Part of a small language model's weights.
Size: 17 layers, width 384, 4 heads of 128 (1 for keys and values).
Architecture: LayerNorm before each block, rotary positions, no biases in attention or MLP, tied embeddings.
Training: a variant of Muon for these matrices, 638M tokens, 9730 steps.
MLP neurons of a small language model. Each row is named by its layer, matrix (up: input weights; down: output weights) and neuron, and shows model dimensions 48-175. Each number is 50 + 15 x the weight over its row's rms, rounded and kept within 0 to 99.
Before each neuron's rows, "fires before" lists the tokens most often just after its 100 highest values on Wikipedia text that the model never trained on.

fires before: ")", " |", "\n", " E", ";"
L6.up856:66 37 67 42 43 35 57 27 46 37 65 52 25 73 31 31 57 71 67 47 54 58 54 32 51 46 45 67 54 33 48 48 47 66 53 51 47 50 62 51 42 87 49 26 55 57 52 58 33 47 90 66 52 59 55 48 54 41 51 72 46 57 61 54 68 62 39 72 62 35 52 47 56 79 52 45 65 44 65 44 38 74 54 65 60 52 62 64 66 63 41 54 63 41 76 18 65 35 62 45 64 35 08 45 54 30 40 18 46 42 51 36 33 48 61 65 59 73 65 29 85 29 76 29 26 55 24 56
L6.down856:31 16 34 36 60 58 61 41 67 54 52 35 40 62 40 71 74 39 44 07 79 31 29 66 49 42 22 39 48 57 46 47 70 50 54 48 50 07 62 38 43 63 35 51 44 44 57 24 40 54 52 50 31 43 63 76 45 27 49 80 51 28 48 44 69 32 56 47 67 47 54 62 21 14 28 41 72 55 56 63 50 54 50 27 57 60 55 57 76 53 62 84 26 60 53 45 64 61 76 40 70 60 54 71 43 57 42 37 57 48 63 41 19 74 42 32 34 58 42 46 40 28 46 52 73 61 69 56

fires before: ",", ".", " |", " and", "\n", "ian"
L9.up431:48 64 21 45 53 25 40 33 45 61 43 46 50 46 48 56 43 47 23 47 33 63 52 32 39 70 53 59 53 74 35 26 63 31 43 56 35 66 57 46 39 61 54 35 50 52 35 63 09 30 14 63 56 78 23 47 17 45 37 68 56 54 43 70 45 46 34 67 39 34 72 73 18 51 56 58 44 71 50 64 35 58 48 76 55 65 44 52 53 75 62 53 91 64 47 67 46 45 72 23 61 51 54 31 61 43 83 38 47 44 42 55 44 66 55 62 45 36 41 45 26 78 61 54 73 46 42 47
L9.down431:44 41 38 54 41 78 47 52 54 70 38 51 48 59 34 61 30 40 51 69 48 32 79 45 40 32 65 21 46 62 39 26 69 49 16 35 45 60 52 46 43 63 46 65 52 29 57 33 26 39 48 52 49 63 71 47 39 36 46 66 69 31 60 58 59 32 47 38 65 29 57 52 48 42 33 49 75 56 40 33 38 63 46 29 43 36 48 63 27 39 35 54 66 69 67 68 53 47 60 38 62 61 42 34 73 49 68 41 43 48 57 44 58 51 57 15 40 50 49 60 47 30 34 61 81 66 43 55

fires before: "\n", " The", " It", " F"
L12.up279:66 44 58 30 47 36 32 52 58 64 74 39 49 41 33 33 64 25 42 48 57 57 56 46 61 33 55 55 81 65 41 62 32 19 31 39 60 43 75 61 73 17 67 56 47 48 63 69 70 37 64 39 54 54 76 60 22 71 46 61 55 57 52 47 52 33 53 31 24 54 70 29 29 73 53 40 43 43 52 59 08 58 56 71 39 80 76 47 43 40 60 51 33 69 39 65 41 49 43 52 47 32 45 60 50 47 45 50 45 47 57 65 67 23 84 31 57 22 54 28 43 30 55 48 58 59 42 73
L12.down279:44 58 13 36 53 60 40 48 56 55 48 50 60 40 74 60 61 26 52 67 54 35 40 56 61 23 62 42 57 28 51 44 24 69 41 42 51 55 37 47 86 37 63 56 19 73 51 67 54 36 57 53 36 59 63 61 51 58 25 26 32 46 53 42 50 20 64 61 56 17 54 06 05 49 71 53 35 75 45 60 68 62 71 68 57 39 74 59 31 66 49 60 47 74 71 61 41 46 56 52 35 84 90 38 48 50 43 48 23 73 50 62 65 64 62 38 27 31 36 70 64 72 61 48 84 51 76 54

fires before: " as", " in", "ed", " to", " for", "s"
L9.up90:40 51 38 57 22 53 44 68 47 40 57 59 61 61 80 37 47 56 80 49 51 50 43 48 26 55 77 50 34 68 54 53 28 59 73 37 65 40 52 34 32 68 37 54 53 43 83 59 78 38 62 25 50 49 66 60 52 75 34 54 43 59 57 05 30 38 54 55 53 34 44 48 37 42 46 66 61 49 38 41 37 57 60 53 55 56 64 71 23 40 75 56 60 22 47 38 60 52 79 68 38 63 73 66 59 25 46 43 40 38 50 56 52 79 58 74 74 66 65 35 61 58 50 59 45 57 69 62
L9.down90:55 51 65 63 44 42 40 62 47 56 49 36 59 67 59 54 36 34 50 75 43 34 80 44 44 50 67 66 57 68 73 58 72 41 63 45 25 51 58 49 85 37 53 59 59 60 73 21 48 78 52 43 61 34 70 67 39 32 54 87 44 28 63 41 38 46 53 36 43 53 27 41 39 57 58 52 72 53 30 84 59 52 66 57 59 31 47 52 48 41 33 68 49 70 37 57 33 26 55 55 53 42 46 61 55 75 46 62 66 35 35 55 44 65 38 57 24 44 50 70 63 88 20 17 59 40 76 76

fires before: " |", ",", " S", "\n", " people"
L2.up937:38 58 39 47 33 44 55 47 40 60 50 60 65 65 62 41 36 59 67 43 53 90 42 30 39 44 46 36 91 67 59 48 50 43 63 60 39 54 52 44 16 60 73 49 54 52 72 64 25 57 25 42 55 76 53 53 47 49 46 40 53 61 44 57 86 68 39 58 61 45 72 56 40 53 35 68 38 44 28 38 45 42 43 43 57 53 05 48 58 55 69 45 68 30 59 45 16 45 46 41 47 72 62 58 57 54 65 30 55 57 64 47 37 44 54 64 31 40 62 55 49 72 59 38 63 50 59 56
L2.down937:53 60 25 51 33 41 40 25 64 70 72 43 28 43 42 81 84 27 60 35 52 38 62 55 58 36 46 56 50 58 69 60 92 75 56 59 45 46 45 53 48 48 44 38 48 58 53 55 53 43 61 48 81 35 66 47 50 52 25 56 39 71 66 36 44 37 29 40 46 46 49 49 50 36 45 19 59 58 48 84 56 67 28 59 67 52 46 65 44 50 22 53 47 43 68 45 50 41 71 44 56 66 20 60 32 81 50 54 20 35 48 40 51 66 44 32 51 56 61 80 72 25 38 50 59 61 63 35

fires before: ".", "\n", "\"", " The"
L12.up274:65 27 41 47 39 35 15 27 54 47 72 73 59 61 56 31 59 49 64 56 52 42 34 65 62 27 82 49 58 54 57 55 46 18 74 48 85 94 57 63 37 65 52 32 33 30 55 28 51 39 66 34 28 34 33 64 49 55 44 74 61 69 53 15 50 42 54 46 51 38 73 30 05 64 43 24 64 42 56 42 32 54 70 32 23 30 51 82 23 60 65 51 32 57 51 34 49 31 58 50 52 52 55 53 52 28 55 73 14 59 61 52 60 21 66 59 47 47 37 49 51 61 57 59 71 53 75 54
L12.down274:52 58 36 55 60 00 34 45 46 50 60 60 56 74 55 64 29 25 43 48 46 73 28 59 59 31 56 60 66 61 46 58 49 50 58 53 47 41 69 82 47 45 58 48 47 56 44 60 64 35 77 46 58 46 61 50 59 61 55 69 76 32 76 50 68 35 64 51 50 39 59 41 07 55 47 41 26 92 46 53 47 52 30 52 49 53 62 44 57 96 42 34 19 24 60 38 63 50 31 60 50 64 48 52 45 38 46 71 37 36 51 56 68 40 78 38 49 49 35 59 48 53 84 38 62 48 56 43

fires before: "s", "d", "ed", " the", " a", "ing"
L9.up68:37 43 44 49 38 90 89 36 55 57 59 37 55 58 98 49 30 21 37 62 44 31 15 68 35 50 44 85 28 52 39 76 46 39 42 41 47 53 60 64 57 57 43 65 49 42 70 45 73 50 25 35 43 34 66 38 50 68 47 42 46 55 66 48 26 63 42 42 49 35 56 52 34 45 53 73 59 42 41 38 59 20 48 48 34 63 59 52 24 36 59 67 60 52 56 56 65 40 55 46 58 65 49 50 41 42 52 34 61 31 59 59 48 64 39 45 72 29 38 43 39 39 40 51 58 43 33 48
L9.down68:70 40 59 34 60 43 74 29 48 48 65 25 44 44 65 35 43 58 37 31 11 48 60 79 71 38 49 50 37 52 75 46 39 52 79 45 38 32 59 63 41 58 46 57 55 30 67 56 40 64 83 62 48 54 56 45 63 15 33 60 56 21 46 49 22 47 59 49 76 86 53 68 16 64 21 39 49 34 32 68 80 34 68 54 50 26 45 25 26 53 65 44 79 55 39 63 56 31 52 70 37 48 44 62 26 63 33 58 34 46 54 56 40 28 56 56 21 50 56 37 55 48 66 64 65 63 80 41

fires before: "s", "ed", "es", " the", "red"
L12.up243:41 49 60 27 46 15 72 24 70 62 39 52 53 77 72 57 58 42 53 41 61 60 37 74 49 63 43 34 30 66 67 34 62 34 62 64 70 38 71 48 47 33 55 41 38 37 81 79 47 57 59 21 67 46 58 74 24 64 54 52 41 61 61 58 16 65 50 53 59 41 40 49 47 62 43 62 49 56 34 51 44 56 58 68 34 52 70 35 34 27 70 67 61 69 51 47 73 85 45 83 51 45 44 51 51 61 79 44 41 29 41 59 47 75 51 69 55 45 70 39 38 65 45 47 70 73 38 56
L12.down243:47 66 44 43 63 57 56 53 51 62 30 66 28 56 55 69 21 49 68 02 27 43 42 71 63 58 46 55 34 77 52 43 62 50 40 70 58 39 64 68 52 30 38 59 67 54 83 71 43 65 53 23 78 46 44 45 35 71 45 57 22 65 68 52 20 44 47 45 45 42 34 22 29 45 42 52 53 65 48 40 71 59 61 61 69 34 78 50 65 45 68 63 34 54 70 33 64 57 42 50 37 46 63 62 67 76 56 52 56 52 55 73 15 65 30 58 26 56 64 44 45 60 50 50 64 28 62 36

fires before: "s", ":", "d"
L9.up307:49 68 56 76 63 43 67 48 52 46 12 35 66 58 43 52 51 59 54 38 57 78 63 40 24 52 59 64 50 31 50 39 57 31 55 19 43 57 41 21 58 17 40 43 76 79 45 31 46 63 46 50 31 20 53 73 44 55 67 64 45 39 57 90 53 42 70 54 71 54 20 56 21 54 46 39 33 49 56 71 34 75 36 50 34 58 36 29 61 65 46 70 47 52 19 44 39 64 47 34 65 52 38 59 67 34 50 42 43 52 35 69 45 45 56 62 68 68 56 39 57 55 52 67 60 48 69 34
L9.down307:57 33 49 77 53 44 39 54 60 44 54 34 52 37 45 57 54 40 65 49 02 73 45 44 38 34 19 59 34 57 62 27 37 02 42 34 36 63 71 37 32 51 26 66 61 30 57 35 62 60 55 43 47 50 50 68 65 38 59 43 55 41 55 69 56 22 40 55 66 73 02 52 31 51 41 57 54 33 60 61 65 57 57 68 41 30 55 43 58 56 56 64 40 57 35 61 54 47 52 51 26 30 61 45 37 68 13 54 31 40 14 53 61 56 63 57 77 39 36 44 66 38 35 65 42 66 52 23

fires before: "\n", " He", " In", " The", " She", " It"
L9.up741:35 48 25 42 82 05 41 43 58 75 47 37 76 75 36 67 60 43 77 42 42 41 43 34 44 49 70 51 60 60 53 54 60 35 48 50 55 61 75 53 58 51 31 60 34 36 39 62 81 46 61 14 51 76 40 59 46 60 54 33 49 27 65 15 41 59 50 67 49 45 58 52 39 41 54 27 26 61 64 54 51 30 55 48 65 48 44 47 40 28 50 50 61 35 23 41 55 36 65 65 49 61 47 64 66 59 60 41 39 38 42 53 74 49 53 40 32 47 00 44 66 39 68 32 75 41 58 43
L9.down741:41 45 45 48 40 99 54 48 50 51 55 49 63 61 40 27 52 22 51 78 54 50 54 34 51 63 40 58 51 66 47 43 59 40 47 39 56 43 22 68 76 58 45 39 12 61 42 43 60 39 50 65 51 48 44 33 23 60 42 45 47 39 45 55 29 50 60 64 29 34 56 40 43 41 61 42 35 84 64 55 34 54 78 79 43 47 66 43 54 70 65 67 34 44 40 63 41 62 24 46 25 58 41 57 60 49 43 41 31 39 45 32 49 37 83 43 28 61 18 66 56 40 58 47 89 52 74 53

fires before: " the", " that", " a", " his", " him"
L12.up707:38 73 14 29 43 55 70 59 74 41 48 76 56 31 43 54 50 47 39 41 61 37 27 53 32 45 25 54 42 53 63 59 45 36 56 75 49 47 52 50 64 53 64 56 55 67 39 70 52 43 46 53 30 32 80 24 46 60 32 32 31 64 81 59 58 46 37 44 80 36 78 56 91 59 43 72 44 40 53 48 58 92 22 38 39 30 52 54 42 56 32 38 56 67 58 22 45 52 60 26 67 39 40 46 56 30 72 45 54 27 64 59 14 36 58 46 49 63 44 07 61 26 56 44 45 38 51 35
L12.down707:44 29 62 39 47 21 52 55 49 76 64 26 65 49 47 27 29 59 49 59 48 51 40 46 57 46 57 52 42 53 56 24 55 82 51 32 61 27 31 54 33 45 27 37 40 28 17 23 38 33 45 68 72 44 91 63 60 61 64 57 58 33 43 26 41 74 59 50 67 57 52 32 32 44 46 72 56 35 53 45 53 44 54 60 45 37 45 07 37 81 53 60 55 55 62 37 62 41 62 62 20 38 58 46 56 76 51 56 60 44 53 76 57 73 32 55 46 55 38 66 63 64 30 51 74 61 27 71

fires before: "\n", " It", " The", "-", " In"
L9.up930:33 38 51 44 59 10 61 45 64 45 51 63 51 59 37 76 35 76 47 54 42 64 28 63 72 61 73 55 65 56 69 69 33 61 35 53 54 74 50 59 57 67 36 54 37 31 50 51 84 48 70 70 69 70 42 67 58 59 43 41 57 47 39 39 39 15 48 55 38 79 46 23 27 56 74 42 57 68 77 56 30 56 61 74 62 56 59 46 34 29 67 47 42 40 39 64 80 50 91 34 41 50 33 64 78 48 78 64 46 26 43 51 59 38 72 38 30 29 47 35 61 27 56 24 65 48 55 64
L9.down930:50 26 35 46 34 15 83 73 47 65 65 83 43 67 42 54 43 48 29 65 19 50 50 61 89 48 47 40 42 39 62 68 51 70 02 38 31 75 43 59 46 49 47 76 50 48 39 42 56 64 24 65 74 60 53 38 52 54 42 71 29 28 41 47 54 56 53 57 25 31 55 31 49 46 59 36 35 69 74 41 42 49 53 71 65 56 54 58 47 43 89 75 44 49 59 43 57 51 42 34 57 67 66 61 60 35 37 65 33 57 52 28 39 33 55 60 37 67 31 48 58 36 85 39 79 42 76 30